config.toml
num_key_value_heads = 2
positions = "rope"
attn_scale = 0.177
tie_word_embeddings = true
parallel_block = false
init = "normal"
init_std_qkv = 0.0402
init_std_up = 0.0402
beta2 = 0.99
decay_fraction = 0.556
decay_shape = "linear"
final_lr_fraction = 0.0
batch_tokens = 32768
train_tokens = 181800000
dataset = "wikipedia_en"
MLP neurons of a small language model. Each row is named by its layer, matrix (gate and up: input weights; down: output weights) and neuron, and shows model dimensions 64-159. Each number is 128 + 32 x the weight over its row's rms, rounded and kept within 0 to 255. Numbers have three digits each. A neuron's up and down rows have the sign that makes its largest values positive.
After each neuron's rows, "fires after" lists the tokens most often just before its 100 highest values on Wikipedia text that the model never trained on. A number after a token or word is its count.

L9.gate18:174083197088188156068177158120141089135091126161113130125092119119151149102055125031079096109196148110102174103115104169107174149172108117132147129090148162058105202124088110139134152156104123164125133096081156218065165144124116147111135135136123128054172136113171101090099129070118147171
L9.up18:131180085114144201131119188176105158120123138157083124096175087101126103171095148119153093068166112152089146124164117094091161148192069109168097138165130103156105148104181140175111130133123183114145167114100092080106097144151138110104154096115156120125090066158118143139152061071109130118
L9.down18:166168153108161141133123173117159153103155157155161167119178148099122147074118098105072129164112109149100094110123053106142143119138113139124167106106108134148130119122124198146098104212143181177152148105146140185090110079082132174138116131146161068157116101125131091104194105108116153108
fires after: "==" 42, "ist" 5, "===" 4

L7.gate304:173104141100097139167162181134169099140124167126136118193129112125108084128136208116098080111192096111107172135104112130149122080087045153145153075143178103060127072059082118127085120139198113124152169115160152122084117136107097096149120092073128179125139115103085129155136118150125110161
L7.up304:144115162120122176127128158116181147118124099135111146192137154131093076139103149170091133176129148126127151185172166159132136168085025123131148152121159151086095191112072114109115124220123128122128164089133163058058182158036160094107067099086079143095096153151139139139115159097152127102
L7.down304:152111140160081104128108145123137117192178122160106169145142127172177102126081139118182138131093097102122146118183192137118154102146105073147075116087127185155109134144167124134149108164119164128158106112116128149126170128086150134006158164105130172074171056128104142114120075139173142105
fires after: "\n" 33, "B" 9, " B" 8, "O" 6

L11.gate348:099058124108113128209095136135134136168117117145138217077148089077176078137128137093191112120110121176139075101136139160133160153109098134134132156128130085097109115134163140100061104095152087133106131183140128098169137128180127144141126128134168156105119090161170140111148132182091124127
L11.up348:156128133079130191091164083111124122107123139033163140106137099134169158109166058051153127106133181179122188151137109185134157090135083088196094108098136145165151189129080112140169116173128107168087177097119153135196176116112209135122141111132126074042146077164126084114090143120098198103
L11.down348:078079159125137105124152111163120139136133112113124110108145085182140136167136142096079143094104138081064092095165148101147136141085115097156122139138122114152124111136242089149151168122147130091154102126173104092167171144184112127077115172089061095136102106167103113152128153148103106162
fires after: " the" 30, " in" 14, " of" 11, " mid" 5, " to" 4

L10.gate434:178110132104128110119193148117083080090141167117125066128116061141134087147131093179165073148145175129136099168142102117122179144132110136074166071065145136129108053121124114086127153138139155166102180106126140151096085088144111111141154102139098097189134135130109070146127171130176164133
L10.up434:107125153070107172159137166098149087077140196164099138114102098107134108135119102121086138143088148102099108148098118101178159176120106153147135007117131147124081109130067133139121117155122152123125138150160138122085114130114169108096147104154167129138127115132115078160090185153120131161
L10.down434:145134100062092139150152155111121099118161135155144103140073127109110153128136105201101076117190097103161108089125088157119178136161013137174153094104103124092143105116146024144135141107149177115081107126054159143101146138119112144140125146131106134119088161161150131104100205138156119141
fires after: " S" 24, " s" 15, "S" 14, " cont" 10, " T" 6, " Cont" 6

L11.gate294:118128115135097174131149136128204163141120094055150158163136153140081124117148159147067129072155105149068129056121174116097092075108080077116129124123115173084087169138103138069096129162147127143091174163121106155118169096124133118128110101118137150105168104110111117131120085158143201098
L11.up294:118112133149141117108150071125100111174096101130189205116118145162169119199124143085110153178112083066125111093131138083133074181126139079045112188133127181178115119184080172116139141157077105139165123076171121132168167153064116121127098114139125139181139117175135157118094070137136103087
L11.down294:127093076192096171101164159099146075085111157140168198106151112148114116117112120120105093092168131153157132142135091160106165141088113126139154107114130048193163109098140106135172131130083108133148165100174169066112089131095095094198169132135108136144106096169159156139088228137115103158
fires after: " the" 48, " a" 5

L12.gate243:063107191167113102098132099171155129111124162105144088134120122170096133055148091093086108171112078153097108109175167146113125123119128088108103121132097139069143103139085119098138145141181084161087175088115124115084179154129114058140104133138107112098177099158160103135160128154175155177
L12.up243:122119113153118087146181173089090117106129116140158134202131063101142084093125149120209132184092073102138116110134179110131123086152124131147119143101100079151125095188125049120126147159144104150133116141146149144104141155132162118152078110157071102170088125172101094087106122123113129113
L12.down243:126104090100118165134123124127082144172114095151107120193114134067094120151161152056148079197120134185134160150160180165095106129121159120114088159096136101090136076115124111151152128109181151119072121123155110135111150140120173156101049080124132119091080080098067115088077159143069105142
fires after: " H" 19, " B" 11, " D" 9, " K" 8, " (" 6, "-" 4

L11.gate277:085047190088113126118175154147153138109127128113188117144103108162152126080135120071118075072124121180114069104145075105123122085140145103151154146119080047135150141113159131172106090129120092097098124187131147100067121168181138117137125102115094127083128093132133092107166095136136160140
L11.up277:148085191133107069093113118145128145098110133182150172182115090130135122137136128165155111108131102174153073168153105088063118156123128143108092130166146137113113139163155080051086099115091104189109124170128136166122101156100220189127123104127150122112153139163123096142103149120080138119
L11.down277:065109106165125146134101107085151134077119129146183129087129070107077075175098076107099126200151100107150080156174093122131159157194134147143102140166149086122107152087097070106155123130153114096132147097134139161089099168139153121142146146129146164133108027193168112155123095097155186121
fires after: " of" 14, " and" 14, " L" 10, " to" 5, " D" 4, " B" 4

L9.gate103:138123171113122094180149155090074121113188121120189116108159133188179065094137155094133109070095118133111121100100140113154126146175135107132128179168121105112109092139116104160079118125207071107174072116133086091100095188171177149133141168135084127134201127097092149143117128079077209141
L9.up103:122139130102159080190226183149156121091181159108139140103167140115132116169157101149108127114143068162166133093125053092158163116137095134113099102047203133123111069140094135193104135074181119162168113166105105108101122189135167135160089100137153138131151136139125119141124148137159146173
L9.down103:118186155163108035104161156146127116079121175123134187163134116141088139150112091084152084053113144100107122026145080113105101116137154116148208197147087136137142141138107159142088136156179146108178124131125111096171112110092141096138128166125104099094142044106164117144102120184145139135
fires after: " v" 36, " V" 10, " p" 10, " J" 6, " F" 6

L4.gate209:126114115098124127189120110125143114080188140099158094100128148137042116126137082126120102147117124112162100132163096143154074100134115123157156191102101129184194138066137115163075135099176135162128181151102135168104107130125133143157126185055129109113093076163122126167112185122122096125
L4.up209:074097174091138114226076162097114099112149129147159094129102152136145064155134089115116105112177098151154119142157114109091119129149100146145164106145119090160129167090106120140070148128122181131160125124190073137100177105142104135134140190118169093125180116125165157082120137160097110072
L4.down209:112143141152099152104141222104157088158114101160109092123143113053132220115092108092119135144126128104173115108099135144144190151153122149112114099226158127133130129108132079078082119109151154110126074140137115103096181157077130168167071146141136091129121129110160160157140159195083138133
fires after: " the" 35, " his" 8, " a" 8, " –" 4

L7.gate254:175077169116147108121162188107135128119116114071126166128183099115126181104090183000104078124111160111084081140146134189112107105090099106123162138121146120037144162149091165117132163196092097114090158143123126210113150091100093153148116109125101144075156132133144139102136141099155157189
L7.up254:158102087112129111124101137116127090155149160160173155160160125091055152154111165110164158127123131115167112128104163131175134150140172137154150167144171067139085098187159175144075067168128101114162117060210106101200110093127165156145110144134163184153121137097128140132199157132122140137
L7.down254:155182169154131149134090159144128132199115159158166096149154109095134072121133156164116140133127108131157135126143179097129116132088135099129074145140182090171131128171197143162067078114093107089168131142195098133162125184142149103149131121103127125123132125122133206151168097111137109122
fires after: " the" 17, " his" 12, " to" 7, " a" 7, " her" 5, " w" 5

L7.gate423:096169151101083160163115067118150084107102125174101119132077130106172108120140176095108088109163093165091070086032110147117128090118104161148185084111080109186168114171128104148121177133122087157162141146147142159136153085091165134107114140127107148103152092180100087136138102085101162135
L7.up423:192182056160121131076117122112067104092112166140136131108138123133158087129133170109170107131143140082132128128195157175111094148090101116121201096083149091188118132101131139112067163091126145134141116124155136090193119148173114125120109112107205119165046115167146163122144206120063086135
L7.down423:151114168068099153142117142173075127113152121095088102112088062153085201124123104118132138160070102156126095111175159142100144101110139133150114074118088117123190092074139162195108110087107122128074114164100164176132127119113056146117095115149141158048084161173112145061100108153124100123
fires after: " st" 29, " to" 18, " can" 13, " l" 8, " age" 6, " could" 4

L8.gate276:126088098089075146179196132115106143156102140072149074081083112120156106114169151078090066185110135194162121130090129138171092122153119132167143086104117102077161180093147065123167089157145145129120171107108147185133148138160091124150120046116075136148161110110150104130118131149184122089
L8.up276:125094109147169159127179139131121159081139144148083098126111073131164109184139143083151087135099113133148092099154112101181141107176120130132135067050074136137098179132143141160183114096208113157124142112092151158132124140167122147147117131129101105149146121112132147087090085098122110139
L8.down276:107170134151099129114096123070134101104193154122160157151122132137096121153155151104137107173158099122122095162102066136092134100095143155136092172142074146105133155074197239146146143105126156144131107151160112146110114134158135143093138158144090157156130146139163081103085162122118129164
fires after: " is" 37, " =" 16, " was" 10, "==" 9, "\n" 6

L11.gate71:121180123079122145125128113105133192083145180120100091150146048126061128139133142145090120117155179112167156118120119152107150123118148096096136101107105133075093092097088161160107162154133218155126159180136192097100124084125099130132104093083103150148124073109141134090134164095140139156
L11.up71:110112145158162137079146141114146172160088129144181143092155104183117119102120110205106121168142123112097117147153046199201147192133134107134147114162152156113101135102126129188147071133090112100157159151113083124104159027114133094130149170107116123103136118094119124120182191127144096115
L11.down71:125106100159134177107072067091140170136152165132152118083158169096132170086148161122082197096115168133103052126095160104111195132088125107147145099092201145136118143082168168147130136145147156090120175121111099114099126103161084014128168197118082140095121133088068135140134096155139063087
fires after: "\n" 34, " G" 14, "R" 6, " g" 6, " t" 5, " sc" 4

L7.gate215:165099140117090146156159208148150072117125085145146132169176078155116076101127133084114089121108124128118120151161103155095124135089158144098156147147085113099202129146168078129152155164107119137132161080148097145165097075084163056128112124139097184116126125185144080113184159111183191155
L7.up215:171108094122125166081112143121144144109143173174140135119082096172121148137144142131155143138122098151164175062127192065126114112184097146137103173104093151110099163141149114107131115177110151107139135126142164095102117100166140161121097096120162117129058077159103146189166091145176118070
L7.down215:158165174177152180152135099103193176126119138164110101201115182118142096193186159102107111149059150112168117114125172108116132126159144072182122176082074153071124174110149171113155094129110151123160173147175132113161097085092160114104082102141117101101109166128123121156072132188072127111
fires after: " a" 23, " to" 18, " an" 15, " In" 9, " (" 7, " the" 6

L7.gate255:162155103088145209171143150108065152157145143129085126112151126154083142080157091027134106174102150093109124143122131128122174132149099123110139104074116142145150202120101136138175077097177126150102170142094162180118140116151115139111129133080089177123167109082121093102131122154112175085
L7.up255:144070133151093150152154134194104152147129146122069163122083107145050150171159102101149071113141140152162118141156151127139147148189065150152117134093120099174080194129101105125105043126124105138102119176091135132153162175130164187120092124077103162127153155142139116134150119161152159068
L7.down255:087110169209142134095149132137135185196109128197153136123132128148158138156142088193158119091126168146182129139115158100105108181167136136144112107175072125144124164111138129106139138117154170081138168175094094094155110204149135101112155127195129099132066138124063132117152130132101142132
fires after: " the" 39, "," 10, " The" 4, " was" 4, " (" 4

L11.gate240:112035129153052163152182103130198130083097152137229162086183078141138123057088168121168123156118126099077091121160145145127171088129095123095190095123106079142125161135133129157102093125133074170131131149144158191148167126082114106086085172090092149093175065167117107083146097125127129160
L11.up240:125130158133089119181071134140143149126120147145111120145211165110114131134127145076108118126121184115164112120158209185078122154119103125103214115143162103101153151163109118125155145153077096067074090083119091127169094122151094120126139137103081111097133132170158119174169032183147090131
L11.down240:161130126138155143112168090160177146115086136153088123146141065173203010095141104127093142145103093084139120076140102106203123145182175134162155155105103104142070138129101137155082137149111130077120161084128131113124123149141146115209088141109117093127201091089127141165118060123169083178
fires after: " the" 46, " an" 10, " or" 10, " ne" 4

L9.gate312:122103164145098099151178172160107153103081097152094127106131105156135115085112145133153102123171089108149114152107084135147211145124189123129111104059141159158160159133153135185122123120167079177156137143090126092104149160128123145136165101145089112095202113158044121103152110061113135136
L9.up312:126147113149141139141144192161127162149066155151157118131097136161071162115215169197069177136119127077123139108056133128160096131174108106138176124097188161108164123144129091121199102106219135167146125157128139128189131187066142125144087166098119110120108088105117118135146194119163172183
L9.down312:145139174166182146146128082116110141106102149114164132140152135089100150111154148188120174134080143055123117155074187057114129123134134199135102092143104112125129132154100106111128089124087136112126123121155107158160147115089140139090125170161152109110114203138161113131143128131086113129
fires after: " p" 31, " R" 7, " r" 7, " h" 5

L7.gate199:087064134117082164179153163132133129083175093127121126165202132145051089164078169090069111134126156163125108106165104148190084132112148098135137121155151120067128199103092126139073094133119173209154167144177104167128157125110132127124078116114115122080151074167118096148141131119118160154
L7.up199:154092163102138144108130085164151129151125096099129127175058191136131104184152152147114160129146166139121102159095158153115160146135149133132122128138094068104128201098113166125155126165142099127154131143185093130126084142141085173073167134100139106114179153094107107138094157153182179112
L7.down199:151098072132129174137099118095173059090159135186106168119125114170107137154113118166135140213119137079156101125131072122135153134100086157104162101116087142128155082148118114111095125119126122139128145119140087064117111149112136163123111150084110205138123068138124087150140151141135156174
fires after: "A" 21, " one" 15, " cons" 6, " a" 6, " the" 6, " he" 5

L7.gate11:131121129096101184129124168118127055139159157069148129159087121136134172128117120082088156160109111153122118104121092209106157123075112096111197073062084071100178213111096157109114102135112133135109179136150159123143112128081118208108183119106131172153096099176132116102125157135140125109
L7.up11:118125140116182147072110159170153132139136158145166151101095092074210063153163172131140091184125122159179183112127096113125143124059187096122166201077150149128135151119091126175144119182109117150144121113145113137151141157151205175141144129092118160130140144170141117151132180117137160110
L7.down11:109163093102139182121103123149135095067144107094145122110132142155175154134167131132133160191149076143191182093165174109115106121130137101148151047110099137169150120128185161148098119122128146121157193134154112138137099139142136142066102179104173134146145117109158193116115184125129118144
fires after: "\n" 33, " an" 10, " a" 8, " the" 7, " its" 6, " is" 4

L7.gate102:088161105112072154108138142111160144121107100053164145090126127095080067067156209128143120138123151080077102100185073121099114158092125109155144169126120122139194123184119101159130120163092128149135124107113093080087147066112108032122122089102121139081111126169126138088135092079173147168
L7.up102:099115100116101185110167133117114114131143089112129121061127131113156178093123132138132148164103171107112107126145201122150169124080109071060158126086154141119172099162158104088190126153121079096168154153100069089152132105054097130099100109150079141108086180165090132092148073130134142131
L7.down102:093133102163119164158073194131152108074133135109134115118139143149123129129111123160080087149112103186176144119112121070153102107057141161179110185139126183075116083152151155102093156114093123135123137117137155080122161088155101095138077176123116074148130228093152158112139120128090068119
fires after: " the" 26, " A" 6, " contr" 6, " a" 4, "th" 4, " red" 4

L8.gate130:189148163077101100161146125129111127130070151083174154025125094144136151094124110110141178115154106142146135117082133175105113121127085100097102174135125096095142152112134150115113165034149133117127130146141124151162094087130130160117159135184114096109122059052197139112164104122103103105
L8.up130:154151137120127119179102154105089093178158100126182129125112119126094123109096159148109149090116125116159162090085104134115062137105118086095171075115153157141086173186126190117078191168108127106125128141152078084140117129113076125080177169076139188185117119174104157149200148093100121153
L8.down130:096095099153117105100122170195103155100143071113140081133139079125168118079120090141083124122163132163190086182113091092107086148146165147094155120150114097136164061162135118111141133095093111174109091165132156200091176183193159132051154121120148116169136065164131173143136118164137121124
fires after: "," 69

L7.gate401:101118135098122112070192162155178111061111128154147103145130120146063142113137190126132109099186065142141162126158086152137099040070133100095137156111045127142154165101190117097096101154200134171146134120162095129127086132116129146120151096145110094112109068167134180138104154107142180114
L7.up401:111092136154142137130128134114155067144166176130131182113116121145135079056135186093161154087089133093077129079121125147116129139210212151079182095143134093110134091167110162139119122126117120120094117155181142151174139137146160090114108135135091100195151134177174119115121129111120117154
L7.down401:078088188094119097099112105157122141195089171140153150129113120191109128092085146047139164121139107148121143127121164114196095181198072154121175136124089071123114143074080146167132142117127173081127116153129177119106126149103117114169137164134140125166108080127143107139112155141098160173
fires after: " to" 23, " a" 9, " hig" 7, " an" 7, " tw" 5, " is" 4

L7.gate434:142069166088126125112151117091180098118167092131133142187142074074134134118116139094129091169181138089085156062154087079110079101103121176131131106105088161120153101152149101075166078131065140127146164157147094185084055084112143139131116063169139084122103105109144086122154170123106180137
L7.up434:080127067163130147089166131152147122090037131200067137055072146110106157148190132095144115147144083105119151113187106161095080112122187115109133100083153127111085156149139142137091131163199120149127146162137107143125149158120118094147122154148137121163094140192120189124109111141102189124
L7.down434:115114105126172107061147122101126099179147094161139105137140114138166129131117159148097075100122158141150150117085145129172098179117144170110098086102159183088057069061103106081160115141145185096124115132084112097151151114196090109069125113075141088106130126135125113121109062135048070107
fires after: " the" 11, " T" 10, " to" 9, " Ind" 8, " an" 6, " A" 6

L9.gate130:076074142157113104156160142116138093167142106063166152110071139174098166117164139108156144158137138218134131116136125151124075115144099108130121132100106108120137143121106116090138148105129098082137108146134151135126114155109138162122118133088075119129157052123184145117164145144136153124
L9.up130:088098159161101091174163120183103066132130114101135160136170150131126168073140104083140116144182138134088146071119134112059159078103088118119110166108163120070094152089116106073151159082156211126085130106145124156130118139112067107173088136107101153120144143118136112127133109144142111105
L9.down130:070132125171139052097136147144152098096121169104093181102041124120109122128100088149111108163154107171133122113119109135083095098152131130119175190125122175119102122074198128086099142106130119135177085133142108140138150181077108076079127186103119181137095126130138141183108107140168103149
fires after: "," 18, " University" 16, " Republic" 7, " of" 7, " in" 5, "ishop" 5

L2.gate127:106156155097111129119141163125188115110140098138115126143109176129203150142147085111106155118135130122114081107143058068120123088159118080119126160104058126180126126147160108110100129067142145103121171069140096178101086113132112138094086133128072112127167105141184164150050104091145102097
L2.up127:137121092138131158185168147118115105189145106124121149155126091148108057153064149109122107114081164121133140128089087160126162061128187158132137126118165156091065134143151157141164169182145074177182090185142187134130167126138172067130100139131096157145130145091166108117163132134137074120
L2.down127:193138094133094139134161158072113192133160086094150129133121114130144093100095190113134140057082154103139149103074111113128137106132172155134134112106102135113136109155107146122153096169128131188132129180147143162173112116127130094131127182049099133163132144155071102172116112163194148118
fires after: "." 83

L9.gate178:167122164138126123183179176078172115089113135101094111116125141114135156139143069127071089140117089123157119198131082130219145150069084108123122101077150136183133142131086127118130096074143115090125171125122139138078096130161150132092080084165063155104127078111187094116129153180121116130
L9.up178:129108180124105137164122166088115130097128146161154199165145132113115064093175141178094107099106111156144079104180139122132076142130158029096072137142083131156081156134064100087088095196084097167115101071126095130104151113095124170096130139127113072123095089108095096188144133143125142103
L9.down178:085179130138119116137069187145065101160191144123162137157186178093077094093111111087115140119152115128094167100141115083106058080135132144127081133097062142139100123098097122134064108144175093133116088093106180105121163166152107114039141184152154146119125076141122104104178112072085210133
fires after: "," 29, " is" 25, "S" 9, " s" 5

L9.gate35:206134133108139158141127092091127133128138085100080138169118137178082139123092181181101092146099109200148111158178110122118134181106134046095081124121125130140122194174149120095162070123097168167145140127084135154079096124139184124100175107151126130105187100097103140124152188117124110136
L9.up35:185132137098096120179144167090153170145107117163117126106169105154122154151117165096129117046092184108134136077192164131146156106121140114138090120129177124111125121212177116150130177149065147107155131127155134151142074158125116118138092131171115127145091121132179115125164146126164136127
L9.down35:118113140123092142104101162109070146119131128138115158108130168086070032165130130126139099145138117152167117090169143155143121147141134121124153156120148135158163095171110096064141146221163077138100040132141143151183070110132084146147145157082109145132144070123127152149132174138172089140
fires after: "." 35, " However" 16, " was" 6, " result" 5

L10.gate215:155190152086074140162147129085173125141118139170125121120093107102064198153083137133151081143135124127099129118090130153160141118147120176112151132135113123118156106132114145090126142107186124189096162121143209137097115142143169148178122076180087102096116113131144123127133180121081133170
L10.up215:136135136178118040139144108189181055159116121040159136122148158114108119155124120111128101112212100099141190070191136145120117050120143178108141149129144118146162129172194166121170153122111104103112159058125143069164131164147116150163101181053101146141165129131135137111117063146104135145
L10.down215:149131161151172124136129124144170135123166189125137140148143137116106100144161086078146147180167125133138111139091185101093115122063155112092115142110095143166079142174190142086158129130153118150126094133138141163174085145107085137104119176077129124154106075118103099165186062127143152164
fires after: " L" 27, "l" 12, "L" 7, " Bl" 7, " l" 7, " qu" 6

L9.gate253:107086115145164161086161123134071152120092152104108168163143139117089146090134095088137116171134111146099145094160157146116151109196153142071150102102070052138163110143148141127104138113098131188150156181127211208139127102164173091118184132048119054171147106120116186126132147110144138129
L9.up253:102093110138060097091165143171072087130089120138136152096120134132111138087222116136122071159166186184079133097119164121154169089154120141077076092096134131111174083152139140114094138162119212123095144159131145166141122018105171136161091099139143145131091126140122128097154145151157135067
L9.down253:131103144132200101046131173153123126117054128096108147152096161146096138084110173143109140144101139093128134133139058118095142156082154137127118149132111138196158077140134149153067095149085109133123116106173079109168053150102079168172138168118089112161151087139106141179125164094126118152
fires after: " Sh" 25, "," 12, " W" 11, "ok" 7, " sh" 7, " Wh" 6

L11.gate279:128146119094125087156163150134186152097104141093130085178144105107167142124149206156076133172107111112121143120130174180175162116141134090093103119165140068164158089120134122094087140132152116142090171134105120130097131116191123093146096126103135144103121072113101126104173127114160156179
L11.up279:134138125152121105162140138129155154078170089098109109100156160144168105161175128168138143124142132174125118114107144125097085165028073087086173165096132081080139115076102123113131126144139113079063114074119140114155115149160161190121135127129157199114210111070117143125170106182099102179
L11.down279:109151153135107157130107070131138058110204096118177116153111133140062134112111127156120080121147140118184127117117092160161116123097116144156095136150180166089167111093091104098173132157131137100135119063041117142105117147104119101117139159115116100190102109118173123169105141090136087134
fires after: " v" 19, " V" 11, " prom" 11, " gu" 7, " em" 6, " b" 5

L7.gate204:118134121125177163155200135173171108127129088070099141135105091146125109094113096164123090139144121142134175136140138145190138120127085146130124141096134127081150128120164101133099130172150141155132154048132090098129106152098151112202165084159139134145153151054203077144132136118192111174
L7.up204:135086154165143090136128140116088156128200168125132150088105100209144184139130093064160089112134160120194155145062112076139094091098077129130133176137142118142109114124177070172112092099108117152141110091140128110156120123131122109140112131170100156164109116151165071101108057141122083075
L7.down204:115126113155145125114080101175136120078113088115082166126156172129082169146112104084089121168060147140156130162182134176085106127093146071178096181125076104106133159147057091094162156122128153116134127128121155096119098064165118157100065120170139125112151136130170081166107185071104102132
fires after: "’" 22, " (" 20, " \"" 12, "N" 12, " Y" 4, "-" 4

L9.gate370:138119173133152100098184188153102096093114117116130129160137120170135046103117128166127078142187038096126177161114117107144154130069141110097124106115102092145087125114135171163116091159130117174113168111158159173118062143122156107138158124111155165127136097130135092061175152085082115178
L9.up370:168125073107082157114068130104130159133171122122137109153143100138133117138166148226140134174105216201164119132163159159112143152164131140059154179178099182139161114099140117116131123132146138173119151223135138119120091149114101123108138105117139155142132133114137130158156115133072083140
L9.down370:127104079191156152138099093127100141141127130184117133095118117152133157085160134137127174125075095157154108177148164109116072128090174129101155142165160135148146156092129126126123131136100093138101173151163131150180148125094084072162117103129113155037116161122126134090096126092045117108
fires after: "\n" 61, " g" 12, " t" 5, " v" 5, "====" 4

L8.gate60:147171110162106193092122108106123134108172217091111119117063127083081100113128176130121091199155125137180121106113144065093143144064086092133135087141114136162111096121120038136071169171112152119149103084105130167137135121139102118117064123117149111100104140135106133102161152160135110090
L8.up60:165103092179130145082134107111094113085143106105092124153122141146106128111072138100125098108113134132127058152097094158148099123171095141120137030098142077186112145141104125130106134096129127136143111102147176214165115113171105121126074114092113166131149154113134149165134161093147173101
L8.down60:138202150083088122185142111126140151081120146134146114116126102065118106093151114116137109124160112126090142070143139076101176124130125161130119130129093134119125126114125093083123139124087112119142110151113178144098135147120155123031140174105163136107050174180112132072174094157140103129
fires after: " can" 13, " to" 12, " has" 10, " have" 9, " It" 6

L7.gate324:089164125109089202115141119173143172077162137125139115171117129149074062128131127173077101181190160121095149148129110114196104131087038136180111141086128122094145164114090108133117098165168123152096195153116168081099130154099135114139038114184161137043100141103119142072101136185130149115
L7.up324:139128123150124145126082149048092144094116180140108128120143122121072116159175141130137088157101148127134186145202101076154123089180077173104141077080161137138092108130088175151148109091142165127104121173123171094070193099140100080121105112141151125123119136115116114154123083185154108120
L7.down324:136095196116149069147135115133127143180074128086128127105135142125173115052126124113165102100097083109176081208140177164162113131174189158095142125141129092128110104143174135082161143139171152085149075073113110120117098212210164163104178121141091128085162095105138134133138086101158122090
fires after: "\n" 20, " Pro" 7, "B" 7, "T" 7, " Festival" 5, "C" 5

L11.gate143:123130162068123114094100127142184144140121109161175140108164084106092173102092147112125089151133117156096128134104102109123127049127181151114127205150104150078159107150116146145139104150127059153124181171088144180122114187144166105121126125156105156090178096189146079149143119129118153140
L11.up143:135114112164165109101163131106118148084088105162128126097153086138120162099105097174171076166137137178138144099117204130135115112122223111136106119137110088110168122109088160140118135143149108100178180138108158071148121174139120105128113118116170145125188100178185105063109145143080155159
L11.down143:169132146172131074145152119129145156088113138116095105095084036142101088070110098168135141199109105090127093085110114158119165095116135148098158176145098132157188158087116109138119136126094173107095116151113120103143090128147135074086106145132132106149159181167163113069192121058153093148
fires after: " in" 25, " L" 22, " l" 5, " W" 4, " B" 4

L12.gate385:146106146108141088153135098090141167165066163119142140122111087070155128157153127128119153109185136216209086176134159081143098101124100141188115180137120163109117134110106097126113184090133096100140153091107140090111118185137209151130155038134130093103107092089138113105134146136166117117
L12.up385:128138120105111117121121099137145102108191094087154166132147120122111099144130071117120140087102119140126145091165097152048089145140121109098145131176133143138138145135103172114111155138083147152121170139159136158093141144134114093067075160103095118109153172135130130108132164103090161166
L12.down385:204129124135102140139110118108122151097109121164115103097119162110101131129121150188149109131128139076199139113101137117106130163142177087119149164167112083135137109107123084120160124104096116146120079164213131157164124167153167160083189126168136175153076032096114164094135060104106132161
fires after: " in" 27, "," 19, "ra" 6, " of" 5

L9.gate13:162189125146141122143203122110154092058124123106096132154127128150139103111112083086075048109130146152045156141112108128104143127089124087111096097120151106175125137098093135153161143144165171158121174151121139153098122104127147102146166120129064166114154120116141112122118129166136202167
L9.up13:144107131133074074091195171167109134113132125194116121142090140155129105123155080132072161109093135198106114139093146132138155117098158110107090096119182166117129147102163082094167141136122109150136134095131131152161117087109134135188071157164141145127175141096168105090069132205106142116
L9.down13:128154166146104034099126178161080103129161150167104116135157150134137159101153112154148166121096172140108107146119162149080144104169092122135142086134149127086134150119127104115108138108073111073107075115103124121122123178143112150037081118084147127112114172121130111114125127182114167144
fires after: "S" 25, " St" 14, " Dr" 11, " No" 7, " S" 5, "s" 4

L10.gate352:195094144094141102132150214148093083088094195102141119098107153141119120111169180120085139112109152148115144114142080087182177121153103182127179124098139055174139129128090102134153105126164093134094177145141145110159083161170123111157131142101096084166183109142137124074121110167140142131
L10.up352:162090096126059164115089137103095130115151152113161134122105094184086172132122125100122160087100163095061107099084131078102161174128107150122104133197146153115152116131110113164096150112103151090151153157153102089140118139143131103129171088104139137152116107117150093130135088066123103161
L10.down352:123136129111123193076123122183143164141184161119146138151163157109095120089112120158147111126104169152136122101116114077111101170105148148130047103163109176143157149101073102103072135160135179107138123137180135128228180099054071142079122145116150094101130164110121146150077106095099073102
fires after: " r" 20, " R" 16, " sp" 10, " t" 10, " T" 7, " cont" 5

L11.gate163:117141152114156098155167183131127115093176117067127166136189110121176081121121072192089169118166104123083150126191095192148089108125102122134198124090130098104128120119108148137095155146134073097069157117097128157066104122100146145221142141175116128118177103140106099131094125111137175168
L11.up163:128126160130122091135160136083121097116148071046143111181168098141161139095130109167108130137106130075129182113152117152137115159159097103133152162145136106131111158128112132150172171131146123082107093087092119196124120166110161143187077082179104165120151153035123180164112142116133161087
L11.down163:110087173180123038101118092100168157114136140137078158089153132136167127151124139054138140088124199109126100180104083138123112156126150074132083086148076177178076086114069136129104153165129135104121126093111111149183162198145109120118135116175082082177139052114107077146122117124127107147
fires after: " V" 25, " v" 14, "V" 6, "or" 5, " Ill" 5, "v" 5

L7.gate257:159114121136095123155120160077092196152157172158151089085128130149154105102125094090123141111102100160126149183142138143141082158049123116130134114161107117125114141120118133174143091133142147130077122122099167126124161172097098131121130105182096149046170073090121102115108133159152134104
L7.up257:095111184142165085085132176161084169134118150131098190105126132147132160147209097125094120167169113243192147167143104094161091121149109165161119126134152144090082125079104092118139131120114104175044120109166134154146149132102191138138074140082093122120175105033175098148113103151126100113
L7.down257:076174154095140112092144117177150147148115156167133109127076168114157098164117105150122114163151106126133115120159114130131129197111137151129109105115105123158171113114088170123133089134149164089136132175165059126132106144070125158035137156181111123189150119063153130154117186157121116125
fires after: "," 22, " was" 14, ")" 7, ")," 6, " also" 4